config.toml
n_head = 16
lr = 0.01
grad_clip = 1.0
seq_len = 2048
doc_mask = true
MLP neurons of a small language model. Each row is named by its layer, matrix (down: output weights) and neuron, and shows model dimensions 224-351. Each number is 500 + 40 x the weight over its row's rms, rounded and kept within 0 to 999. Numbers have three digits each.
Before each neuron's rows, "fires before" lists the tokens most often just after its 100 highest values on Wikipedia text that the model never trained on.

fires before: "to "
L9.down4007:629450515539560509485510509517510499588492500501531515494526522483355490530527476561471501504457479517429497569402514479504590520508504446497493456466498538488518493430554518510481578503441524504513449490529451438562550495536516483467554460483518535487532487385505566507417415524559514495508518542516491488412493524532524491497468544493533468550513503522459462468499525446441479611513

fires before: "6", "7", "6 ", "7 ", "8 ", "5"
L9.down834:477464506442470514515434547442503471469494427502546424518491445475519556530479573487504552532527508444553466519491539450560588489532526549529531464511484556589472551530501486544501457576532528515511556476463537511492493387490476508452505570484515510494483545534513463508562535531495530497438575468492416522475424474452458502514462498517461542513499458577541539510544550549566499535509

fires before: ", ", ". ", "–", "\n", "'", "."
L9.down506:523507515582462499501462457540438493507439525501493508481455456517490491500528486452510487537504477462415490509464537508518521532487494526388494495553558472521439516503458513487478537465410465462510560448508499538496458439494443558526507464492559517498456486534514516549492455458493535511550493521503468449528563473531456506560503500476517548469536494474485526536496480522488462584538

fires before: ", ", "; ", ". ", "\n", "."
L9.down3789:453496532465484557558476554422475509566526491479493523517504475512495506539479513469516504468493507515444547452449527498531438497494534537489478417519582557442445501576453599444476503558463433481454473501454486494497462545471488504501519524559600512516495402483516511512496495465404415508498525505524553436511451472505449483440482525502585560460481538466492524547506513540527442583468

fires before: "2", "3", "3 ", "2 ", "5"
L9.down1126:478546475484561522548501531470491416499530481542502562533527507471455470466475402468472556499459494489493444464518442481445493479499455543527496475456422484474520543540493526538465493512496459497569477535429534524516511524533474506480479497485504471483387476478570487519481507448494517471470534475521565516525463436449531541508471475479534467505487456471565528479458494477518514484604

fires before: "6", "6 ", "5 ", "5", "Total "
L9.down2034:480519518514531528462503497508475518516496500528521571528437484534505480426471421538469498550483495525446524477519488489493495472557506607438479493542455443414498518459482487481467524477590421518490468529546463557576525477515450457499503480490425512478534472474477536494483459461415492513505486452469549493542581519510464562551578457565405476480527476518515413531524530460487462473475

fires before: "|"
L9.down1914:516447489418436548533490455500509477521544505469496542547515475507475481447525442498552511528463468447457493519530513532467431552516508444500482463414522511597496439487475518487514459471564435513456480488502503473535494486493427585446512571569524481496508594457509526559511433501527459601465456530455568474508440435566574492424452482484478446485493497488525585465507506473489437462439

fires before: "; ", "\n", "| "
L9.down2787:544561549503504492538498439462496551488493506446463521519513550473561589527468540564479553462464499475478520559458401481467562589526452506514506458564451543528543473591521623517464479542536479487496525545446497522476529567465466401541527435483472444555434528502442518484460535470449519467478501482399480460497563541413498450448506491515504490559511545503525501466531491538449424473440

fires before: "\n", "; ", ")", ": ", ", ", "–"
L9.down1565:534506500521524487452537472426532432461555513516477486499527502542509505471471589535531461436488554478433469529507502596463503539467512490495480493488516540480460516493487521527494473494478580485462492479470505566514488449485440514474553450466534459528507495462582411579509486554456481513486570499473516456495479525493526565444506440490484480453441507539553506466532503508514514499474

fires before: "3", "3 ", "4", "4 ", "5", "2"
L9.down1723:598477495555535505469520592476494464528434490573564564505488501506480516506443463496523504513556464503471500449469513531470521556542469507445471503493490556554485526532497499516488546500445443453468476554466526475524472460546494527469467459447484453455508580470542534560504460539426535444552530505452604494488510491489514537513589423455500519573424480505548455492486466444521508471461

fires before: "by ", "of ", "at ", "in ", "(", "from "
L9.down986:491512516483558573484487502499528477431534492510540475532499563493520579432557488509565504426557528481534522519540433500496559521457468494472483510455455518455505532522505532473513389523442528535502483418599445486483480564484549555547499471522516469486528525464417458477513496533501538527531507499540496521453465489493559481510544453524511481433462536449466511482480510525484451560480

fires before: "1", "0", "2", "3", "0 ", "1 "
L9.down804:427484502518469564568480439588568470450533531499402540483576498526561485537443611482461546500551514518552477507603529518501486475474472494449580475514534467516440493449528526487513520512591531483526473465500443439511482542509594463488499490555524578437560461533535416529494482468525495461510495559482486514526525476482581481525598517503456490524502513458496507546519508560558604594572

fires before: "\n"
L9.down3366:502480551493506500535475440493548477513510503526532556538499523491498469415531506486533489509529490454490499508466591545544503553508538457509532554452524542438533506442516508556501524534557533523531471457525457516498473493521451504457463521465519583486531534466521482494459498446483473512543463461514486489480463484478520624459515408516564391551427458406516521530463491493497481503533

fires before: "6", "6 ", "7", "7 ", "L "
L9.down2311:481531407556518438526430462462547586521570475500429451502484499477458427447499500550504574454445521519570500457461449511497551507532502489460519439472481528450513469525550478489509527509568558518471459456557502442514433502475538488599442508541510514531492541532565529496506535490485512522498452525453472517492533494500464546538491543455466506487610562485506447561535480550522464507535

fires before: "8 ", "8", "18", "6 ", "9"
L9.down1699:446503505535555475488492561501442479511471515521494449467618526565491516526489554540537460487515539475533505462565511539514466497506548553451501492499519447400529513518477539533465446574553465483488490466543493476524439540499507444567534504465446546426525487476542477452518479515482453551508525393499554535431591498452503480525529487442462469538481498419565404477540566534375457529559

fires before: "0", "1", "6", "5", "2", "9"
L9.down2234:497597574477536405461553469443521503469518502570436526577488511404536551481454624480498497424471443507516441444559468526435530480537454519543464562470539392474541479482544520520517492485518483431473474516510497472538520401481495450514523549514527463487498500479528513468566567548428482524496444489464583524469541446429527521462521488443507521471568506569476493556487447499533480499423

fires before: ".", ". ", ").", ", "
L9.down1394:533519549540432489525482542418539591478532478547512526465486484455491504541489534549510470439530537514468471521472508499457578485454449489503494516553476503523395501556554491533485562522482586508521503572497491451453511505519523471546484475458466505422460479462492442489457509567537462524531482506457502521527441492489561511527564496481458476481488463455506481501428583530494477558496

fires before: ", ", ".", ". ", "\n", "\n\n"
L9.down1526:537492525444501516495564504484526484529454468519461468497557496514482534474445561484521478560522466522530507521547491530490543513509560537490497419502520605553559501441546517467515477521514515555503523538487528575553549555464515427572484470485517493552492534461560577501502527561455432482490545490571540459488563547492501439528571525492476570542449572481462586538480482435479473560504

fires before: "\n", ")", "\n\n"
L9.down2875:513474507466520536523480516427509510512517509449524477557516511502522556483453489538472490480495476540438550534445599554402491484519478500521465552481483445551523508502547536528542513375553521474470495579563573527514508497533496515507507409549549513506464490480501520489575531499495531481546534451409429468453511492472494485435523459495525521505508496583563519490500447532530528490548

fires before: "°", ".", "–", ":"
L9.down1946:591489488544480551434518518495523506463483490569491428481530551403469492475464493509498488504498492509469488457443473508519470491421467452456534467442581515577461556450448443559514445541462437489456535503524497480527532507430468549540537444527441486534519501514491483487490501460632464506562405469497501518506483430480550555510498512495549473513533465425464536474502461522504490447517

fires before: "("
L9.down917:542455529480504481479491536511532521477520469538539492545464486486479532525462512513482480482510534491470501504529460468512542565472562465468529502452517484504487479501429419475452493507543518495490435447493537509542548465528527526487521464506519482449534521571476511574507428476467574535522507484494440480532521510499480418524497488513484411421478481492502505457616478532526471508489

fires before: ". ", ", ", "\n\n"
L9.down1138:542432512554494559556479481506542489436457509508520524469507422427568497457480506555453552466460486465493498507479556547571473507459499494466490504497512469505452520555569499432467527528522520427591496596522496528466481456500460465523490439508565484448472528432523536461488545479535459553550565481456529538470500442421576473461542501458528514449488521496502468568490557507493437533505

fires before: "\n", "\n\n"
L9.down2355:560507549467535476567481540533548446499495532527476495493535491481494531512495471461492533536583487526574456466574502541484482472494495483492519484506520512455522565517529489488506500482525483586437542483482523493494505561527507531466509603556447560546524534537459526564476547471504469528511521511531481570535513604532486491426523486420504474406452473546473495506496521502486478470487

fires before: "of ", "and ", "from ", "with ", "to "
L9.down676:465484555522485583508466479513495557511481538448529557448474540486526547489443504508534377453528541475523550571518467566545510510518518603521460492560509554533487514497494502556465457498444509552530531497484486510447446538522487532534476525512589473500558487467440468534486480485455448468544498467473534545508518495522518500530460459420531513567540516502551422423530479455529494513530

fires before: "6", "6 ", "1", "1 ", "Total ", "11 "
L9.down293:509463504513510514492479487447518533487509528485497433452519558523570561480502443501505476482539516484504527492533470510528537574534431530474549438515528455478500516436547491478502526507485441490441451464511532442474590436492554433561480491493480451535431506514518539485476470495533499482443509488508512553523438483543432581519571473529449490509547513515517451515508433484640503424463

fires before: "9", "9 ", "8"
L9.down3773:505515486508530479512502461440497520364486555475476540449404541450453415480492485489479496497495448536515525502521534580493486501508483526363512494581393432431421440511549446514445486490518517453481521457555475463533483540588441469543504517454552529537476516476502496528557468465545576449531519489574526475439505494491502530470591472554493486526511500455539505458484474452495480536566

fires before: "in ", "to ", "and ", "on ", "with ", "by "
L9.down3441:444491510540526448548439541524489386540473498492442455483588473487474516458568495494478481480539524491517451474503481439431525473552631527476456449455554523466512522513518475494437538491548527515603502558560468507545504526479456492511475510526503478490460495612534544488547485581413550506498483521559532486562513511473483500501475472487447521584520481470529477480466507504587480430496

fires before: "(", "=", "and "
L9.down2212:499523526522515446485479553504498520542485502489451481470517542555505508520522513585509450458406404469463556541415520522460530555520539535504529577456531494545486542503470532447474541499538484489532562483476474481551484489480471502484536522495494567496511514521523513462498493491522582558544481512502526484549560440503505469553510433492548522463517495486485506546529505553494472504413

fires before: "a ", "the ", "an ", "\""
L9.down935:493529517429504511502472513486493446555600506525564446520450500461483522502520520478456560434468552522534489552461550513501553436516513529560519512458420562491465547492474511493497553507523475564488486468479469538480461534547490508556505568530505493475502438500520513523490490504487578533507492517467518500567554509574527532503517578443535537540542504515461436511464438543539446465505

fires before: "201", "202", "the "
L9.down2662:497499543505467523428544515463537562501472487526588521501514528498510489428578500511509489434440447432493518506515498563511506527483463534556522564433520458545525495459501509439558488527547537506608478478470488533537494506493473479473472508500534484476517483476518518436571502475554440541486504559485507576498499475506512541517474538515457460561469533437490468492506493515511463535471

fires before: "as ", "to ", "by ", "for ", "the "
L9.down1236:510486474527477526471426463499526442511418510545516528525451491440542453489516516445473495544527508481436566536531497516540512512552470525515528469511517546490388575434564520467462507490479478587501468521459523525544528602556471533488497527482433471455544507479532503533462484500417530438560529515443380490522559518505453504468519501505480418548435542515560498557538470484511553579507

fires before: "4", "4 ", "5 ", "5"
L9.down3413:460510551503551437462535552534490568497478532522473583533500502583442460476474549553521514552513484525521516535464402540464457427448545536483553457494561464358477480480532435544462511431493485560536495508538517481479518536548533478518498491536461531491557500520590465507488530473482527526528449528478565511471570456537474571524575497486525538522529519511427498453555477424410478521519

fires before: "(", "| "
L9.down2050:474448508472471449493487474532507552481545452496497473468508519547558556430502510482447509539513520464515510519547497553461468526501489496498520475477569518497492477545466494523507488507488564513404477453468496461464447512498482532518481468511471535507512465485455466507472542488349543484447459500487502491515490466476453434490443511466513509439560444492530547480487475527453477535569

fires before: ":", "°", ".", "-"
L9.down1385:528452544515461594598460590491484424539482539561540544479524466482512504431490456528513484446451495518461469524458559495500425508540557469479513434545473535535548519441443518524456502490534509433468490478505523455463507439457518511512492498564458463421472521547464498528463445432512455519550415508458453472480502440474548498464471406530477475468503602467498503514509551535460461526538

fires before: "3", "5", "1", "4", "8", "2"
L9.down2689:530532530510402445521477469523451543453492611533454505494508470494488491485430467569480481495494464541554440496502454546480484569479455481484575462432458525499421465510491495561530536558496569466497553447530454460469594437455490443496521551482535549511552365470511501436492492540482455517562423475494537581529454579537477520487465492539562491528482549440506457523552525489544380524431

fires before: "7", "8", "8 ", "7 ", "6 "
L9.down867:516485511467474486528554516462468500560484516485543498582539478418491480500489633483480539464539522519493450468491532495522455459473467500565468474510543465502505428526479526550495528533512456502561580559502496515475455465501532539477561497537513539551496464580570525524506438497485498452518515594512477558448520522448461449478398539510515470440429489543489544577498537524434490541510

fires before: "\n", ": ", "is "
L9.down4020:523503533457495466454420479477554462400445442434536505482499514451506475533455565499475528494488505489439468497457532556477542488469531484473458494470509482537521472525535544543547478499476528560528504460425482540577492538502548440552482496480530479469495492502556405486505517499559543513509459500498515478447598495524511485479558511503509533461518457515505438513535476474504475499438

fires before: "the ", "as ", "by ", "on ", "to ", "a "
L9.down3053:499531474444528554511555548491484501495444495497575506518489474489501490566507554528541544552529505516478527514553520611548523459474484414493490503469545533538538425519498525462549514451460537475453503490566528514449437507540499544464530543457506467410488425511442443513504561542451539554524523465475491472519514547504589537491453451571459468461492482514493412416519497411504508498515

fires before: "to ", "as ", "in ", "from ", "and "
L9.down2070:539546482495445465476511575538567552516488504480551514503499484525541501455481484480474444492499485523540491481467455451555444586510622462520473587577432452500456526461508454525517521421453434501466491555537503469531507521491496443512427497514548492503525499496555544450485430447538482512544489538410486486445529490472469488537523472482489516478542473511500485518469534496596564439477

fires before: "s", ", ", "s ", ". "
L9.down1936:446482548538427559439534494461538441440484526492490501482414447436496491440486437470521401471464517465498517472479520436527493514458530506515465471480525453500446492496488486521541524487517538572448537470540495464478511470497509584505481451486429508538483460552466504523441588468425442466530488501418420494529498493505483506512442483487498545466460527458550446506470487521475582486507

fires before: ".", "′", "″", "', "
L9.down557:499481561459454536519473476454513524495495471481499486528410458431497461567568467565522447517512444584569477527492508513454464540484516530462579463491549470501556476461497522456468510564481519475544548479461553574509502534459507485510510605506442473581473465513464514561544504446484546506525463476439497561484489436523531468443517471499503543444555505521517435517514550448500529489512

fires before: ". ", ", ", ".", "). ", ") "
L9.down3826:499547520487538527525480509477553536479516543545547531557514420558511536446459523576454516472523577476533469442493460474499531495523569479542488550498512523477520465512449484472525493501489560445561481505533533524514457423542494522493537522573597451546524507441491507428521479536485590494513474479443544418523478425524486466533531567445541441443583529463530529422593506490556491474434

fires before: "| ", "("
L9.down2996:534471543517540499504503533477570515414542500483541462444522461461502481533524454404536536510488474456482403602515597449488539479457510521492527438468540503495572480491527490494489538493516542574565533512491480537493462544514461513453513515569515462510444536493478432476488476480522523461493401511593483529497455533539471508512589546509447478482500483485504478549494517541410488561479

fires before: "by ", "from "
L9.down1603:510428527558558508508550581536548578536547501554474550478535518446465532512503477529493508448460485508467501534493487528444561615497424474509498508487511489464496574480560529517484547510449497492558462476570548485566525458473517446523489502525558535493605513585507546528450512465528540539520548426461491570454556547506579553542440444465535542497494557444519489489465522505500480541576

fires before: "3", "2", "4", "1", "6", "7"
L9.down3579:518512591554425527476438458431546535500495462521477503521487519543512523458504494507475561495545496556477486484478527420597507499508479457488507492431528477491492483558459477500413444522490433472498519488543532432502566480541501498537507485524509523528572452589501495510483490466480459488478429517539558412515460484544511498537513467495481444552513513480497535521468493486508503545418

fires before: "9 ", "9", "8", "8 ", "7"
L9.down3784:518428514483516478543504539526427536486536613578435529499505535443445443540545468483435489567528481493438509502439570513439469517551542488546464523562429416521514455492502433470487480520531568456458531496533488460545495600524501486508523478514510486508534470499453428538482534485505544522501525424587566600460456524421454493471489387446604494473470428498550563471486478502479490483500

fires before: "to ", "in ", "by ", "on ", "as ", "from "
L9.down2268:515445520512585471470466513526466491490542489495548454513501501479486519547500501440554529432406490407545479513497495515513485484538507455497577510481512520577494501457513466540496495455535501471524501481533406483486477558552545545500544518468558384473502514478561513483513560444549437603498519537421526511470472567519453534512454554581550531381522585492575446422556535551494477522543

fires before: "for ", "to "
L9.down2819:555481451507460509468503521548506536479539527505464455504489536523496614505531525501530568481483580391454515531442537464488549450465470532474441498486498499390522529493461501425483468481565520504469458533572478484522528476470515454532533526542513476555457480462512503476539433469493524598535523520490458463400415477643486587464493486526467558583473520481433479378499506541507492476537

fires before: ". ", ".", ", ", "; "
L9.down2251:523473506464499486528586516445482536486451407453500387552491537521555578511459531552486454486550436514500518472474585557474471455558533462537548584502508487523521528471563530469565529512556519444428491576584562490558483528556449489574559451445542530508451441505553472493501543467527492450487487460465471460523518517462536481506508504450513493488542571587523516437510478472551511463525

fires before: "in ", "and ", "by ", "for ", "on ", "at "
L9.down4052:484514456482606485497510462533541572522448548464527520567475509521515507485477525472573462443521492529425485542493538554532450486540587516524414586509496554553541537487514545475452517466473503494446510461506556418557476579444564512474555512499508484476505505560526497558524485560489526503508501510446548548562467463516454553526506459463392497470518466541415521407463500515560464487501

fires before: "| ", ", "
L9.down3354:454537511514535533523394484460519461435547509489533495469489568490484485531487509605413527528511468474568568481485481485515455477498494462534453453482498467475536547506547438553480479496567490436462511456513516513498549433532469409457491512498489494433455515499496477418495497427517495534530551558522485511468433478466537522492473465523456545454518461521528530431467471534457524461532

fires before: ": ", "\": ", "===", ") ", ")===", "); "
L9.down937:483475504514560506491528532522566522519450457559486447555518489580522506520518477574497473477515551526465537449545451520522490463445543475513527503585488487543499519489559577514521516473530426458512462507496528562563457492535527474489506459461525543568478534468481517490526489533509513458550539496486553512486518494450537511500406515500499467445449504526448421500499468500540499530535

fires before: "in ", "as ", "on ", "at ", "of "
L9.down3159:521525540479460489439557488512488472473528491443437498491430471565581490459478484553518474445464456591459497507539445547522482422477513494527447482488494555491487463466550504505478497472491539555513565522514469440516449531493478530480485517425486458398523515488512432502429466547472467531474517513512488520518473529487488451490419551438501484498498511537475474478524516455506493514544

fires before: ")", "\n"
L9.down2780:549445520479531512536511524493526484511538497488516494539536510540466465414499566540455452494498535479495513470487495581395506550434442495544515485485529589466467525492534496569504470434517491471418529496453489529519500493471529456452493472537446544491514516477541506501456437565480521533484447484465473504497510514496522486489528471557500510543496489484511488415460527550508491424523

fires before: "."
L9.down3176:443500521415543524534503488434575550549520470436457515508531542526529567455498555453468476507491546529473491532472540478556509522538496515505542521558481483483576485541514529490562558502477492483517520500500532541489500570499473534503488528505488511477443484472484486548535444487442498644501546479579510489495475466471516526552483535549562531512546507518517513425396532480532490559497

fires before: "201", "198", "2"
L9.down1994:555544496483521599510479467492548483532480537497456487502578436497483539468465510443495510450488522513543581490523489560450466479562513495536494475582495566551476560464493489441494515553508514545504445422480493480478513492455509462526492450590495468523508439489478515528551477492464546589465504420439514500538473539456496527499539511454483536449461490553535482524503475482492573515446

fires before: "199", "198"
L9.down1546:499491469555500521489487509487450552532420512541495516528571460536464561516511419462514453502465549529530517436495490470501489500508542570567489476493457550415480504455409477532556474486407545466555503421475507529483480516532500473507452445463500447484474468451491502603513599546548530526572538496518500443501476537498428532539499562521481553527485496506467576493512556529495524538506

fires before: " ", "a ", "the "
L9.down2110:605497480504448488499579497558463473526508505521640480560453550421382543428440491489482480481443533515445551581531524530567526472532497510535557541529456474529476496448504465515498529456507503531582506486472493509441532502531499547504536516500573439457555468513517565481501629516508472476483477452550385465496507517542534539506450453482540529464515531548496548500434497513573453521469

fires before: "2", "2 ", "3", "1", "4", "5 "
L9.down2628:516521487474569484557505506477553535461472500483496490570551469511539432464443519503513522529465452497442488438501487445500497568530442503518557519514458429534510493525451473465505480501589444558482507562481547505491521441462464469484545493491499494521545514485528521518481465570468514493463499518524526469463506457474474421556471446467535480463569519485467540558520483432513450517486

fires before: "- ", "(", "| "
L9.down2173:513527492486539541464522602537550568539534476489494501499598544537514467531504458499460544561513501509469507509510500519480511478473531482482481523391561505494424512582504496530463466533539521489505461583418471520482505483546469477546508456469468443527472437524506547468499515509482534501542441483540528466464507521507518439571437466518495430466479388456510537417486482495509479564524

fires before: "| "
L9.down1864:512469570507594525501495458389577465508496483489463523457543473511510529516521510491452537493483505464455512522472530530511497459390488478542482512466488533567508450474498407485506483478517530593516465436454479520481455488560463460482501461495495470511535464511519514479559540520479469507486501471473558489528509551457523548520483506449508466488523456484556540524412473579505502560509

fires before: "in ", "for ", "on ", "at ", "with ", "as "
L9.down1105:435442547518528448445544533540513498566520552532494470487463510506415478575548457463504513501503524483469511461482534510432454614502486527510448428498569532488483547482545504560484523489481538503499537520528449470552533495537528505535509460490525540574492477502511469468524481426408559527545497467463484466511453523452510506522534532602561494539409533558525519480495548493486465522460

fires before: "; ", "); ", "), ", ", ", ") "
L9.down3220:482451480479542491478466486487544488465473563543567461531488461507504479480433486526522531407504527411475455546541545547462559489462605467576655448435512481497558497487532456487502532549444498509485475543471500397524544514466524473522485480567602506488503530486517611521493443519527488457498504481428467455468541411464513491494512544539519487532481473503507536474509515464448489435515

fires before: ") ", ")", "\" "
L9.down3546:545455428502455547452541563492505531596417473502444535574551462507458500534480453569459484475525539595446495459577476426503505482527514490517509483538534477493489528486549533517423555492548498521468475526478493622507528526523525518471489448473466487591491519483507505455471519489507573502538531505448521488431519556446526546529496443491525611440458556532496465486534483510497537496562

fires before: "\n\n", "\n", ". ", ".", ", ", ":"
L9.down1690:546439549501462553511503533556542540490545511465463564450506472549520510479558450583490463503465467525480532493494582501468590453465502500506546552530465493531527514540479447472493522521452459328484522469511497503554513502500578439510508499520492445501538520500507482460564481501439527515541486439492478531569492504558511536465471603482450553541540538494467480462485588530473564561463

fires before: ", ", "\n", ". ", ".", "| "
L9.down1174:528512467481528494498498565546536481463503458497576502490440490556461512550500398424422418501486422506470445469548529555548496470510495473529493474504453478459525466519561414507526493498487560527555502503457507496495512521488511509535545492463521504545479533467448469483507529436489547486512508471525618537513484605470530436504578506500429511540392523583540458497497527518498509561493

fires before: ", ", ". ", "==", "\n", "===", "was "
L9.down2462:540529496516535543523457548519557533498526490550491563465501464547481465437510514524429499488497456404508522551526432488467494500536517510514515496444542455480485505457456506478520518477539530500491554530521539537543530445522510487517565451501457548499527425612535469511484586504494444554551449543471529460520458532482552594501576509517532575517515448519513529488459468451460500443458

fires before: "of ", "(", "and ", "in "
L9.down121:512475462518467562516530492471440526540493513541554488420562508469505414517550478467541457508499509447504499414559471544511510510523437515535484475506495502498513505508556564471556584576549473511504564549443500520507474445544490498551491550505471536531535488480519450509484611500499558442495481521581497515524459513537550491558538444520455526523504450504558540463523419536507521530529

fires before: ", "
L9.down720:507519508549486531519520520452578506476455498512568485505516515504515552500547495484506426476530473543483541491485603519489514519521475554538501568546549507507485451496583488513516471536468543444502503553452539534532474540534484522513476522560500478542484541457527506483456543597465423485570582504473570515445471479499462521526528498465484501463493433512477561468533449464569521481622

fires before: "===", "====", "', ", "\" ", "' ", "="
L9.down1420:503512538470549446515471450544512510544578457410533547477506495506585522506572466488470495519505475530471445493406526530450502494479487497463513465543527470562519555509549586466514571567478478475512539444501412543494410532550482453500403471540473477485466471495474448481477459571529563515520472479476514444506485466484453479478464551464511481575543559505446512491468498518544460542522

fires before: "\n"
L9.down2754:470466491488582470503473458563475443550527478556491516538520462461507553551532524516519562533549501549472485474526528556485605525461511435522545421483573469490449555583578554485511515515509553453458447538483551519477477501534531506461490405467500521488576555500582521494479513518545501494616537514423498530465531522470486488575547518452547547444484491477503542528536502518465527525543

fires before: "\n\n", "\n", "the ", "a "
L9.down1201:488535504592497516517538435517521522445547472552544478471496516573475563452499440516493467592512500448497495510511520479561425500441437456461540509535521508493486538534446457470534491529554472533567456566508536537538437461524477598490496539546460480512485473421511464538510437447525486514521537512487526478487417483408501453448460495558457527587445458447507515504488506496489486477440

fires before: "4 ", "4", "8 ", "8"
L9.down1907:487498543467530525529495619563545438468575511481521461521530551517490477491569534498509454572482609455530514517527437518527468485438468533528542494548514419470566439468555452434504513483470452566519456475451521484511506502492540468557553504443571468488516487537554526492452521482510547593573475562537499569529564430478501522535526409483511524522459520534409507466534493534414523519480

fires before: "\n\n", "\n"
L9.down1335:542508514461493522516415395503487424467583441456520547488525503496542495594493516500485517501553529462485418490488443504488497531469514546501450437440544556524507550530515514502506532510514543474468527498497460487497540520442546526439489433478484540515552576564493499494481550507507490505561490494400535456572570515482496438535540489506421522498467467512470533498526518504480475540536

fires before: "to ", "– ", "–"
L9.down3691:516506461545470450477478457498535541363606465604523479523535449431574473483495428503530472551507512483465448532531497499425478489545471517562527461470464429477428470469486553472452461519557539527494551452513446474543531518511536514421504487548497502483512493490538539578529462466516471476566474486494553522485499506397440515452538551522469580510562426474516515488484448513550476458513

fires before: "2 ", "1 ", "0 ", "3", "1"
L9.down2531:465499494488496538502489407513534423464517464431442521558496560453493506535533490427474516491466475524508501483569519560455540502503482518495486489424543476517542473495534505497528490477483513527556472491506448464504544423454611489566468519470555592484502480486530536523523500437468531416554501491528474488487478467468514452496547477510413509498470550397437491502546526472574514493472

fires before: "-", "th ", "–"
L9.down66:472545499503483501529482545480543558438450484476546456421588496483498566514479525489511526455554547513562576523435510545492531543383491489472497551487474464407478519532533469473451523492528546518400524561532533463522553458546502558436511399437576486540496524521503513515506469533466468426537493464432549484528508520492496573524530511531523505483429497493557438573527523526480472510484

fires before: "===", "\" ", ") ", "–"
L9.down2012:536549468510457473487531525513517426523429446515512463475497525495458515530536500596507494477492514556521481480452542475550588493542492452537482532481487443572459563436531553514526556494517525546523487466527539523454396541577432529563474524504553492487510460485505479504503491536496537475465507407437486478515545430489562446457488570508486380444536481549485435454442477516489472507500

fires before: "2 ", "1 ", "0 ", "1", "0", "4 "
L9.down148:503497514479497466539486523440462452460503488540512462485440487486467561535508521504556466462469515477582493495496531545431443461499519485496490440541497454498564497545477539509524518525517525501537519528495423414526442491463482464486445476545558566546542393472539402491460544466491506515558499521493482485509495490440529440545521524497503475447589493442520502480578503592519545537490

fires before: "| "
L9.down3093:488473479494520496484552533447552486550494464434526532493475500509522465529458493508489533475517489528468493486595540497473543496423530495526486564552486465551468556483529511483451466455516515488573496497552486468461472516493493528446545481475488499521534459501519512465483518486462476492464480511450459512535479485468561519581440481483521480618485513565539505475511423540441515493448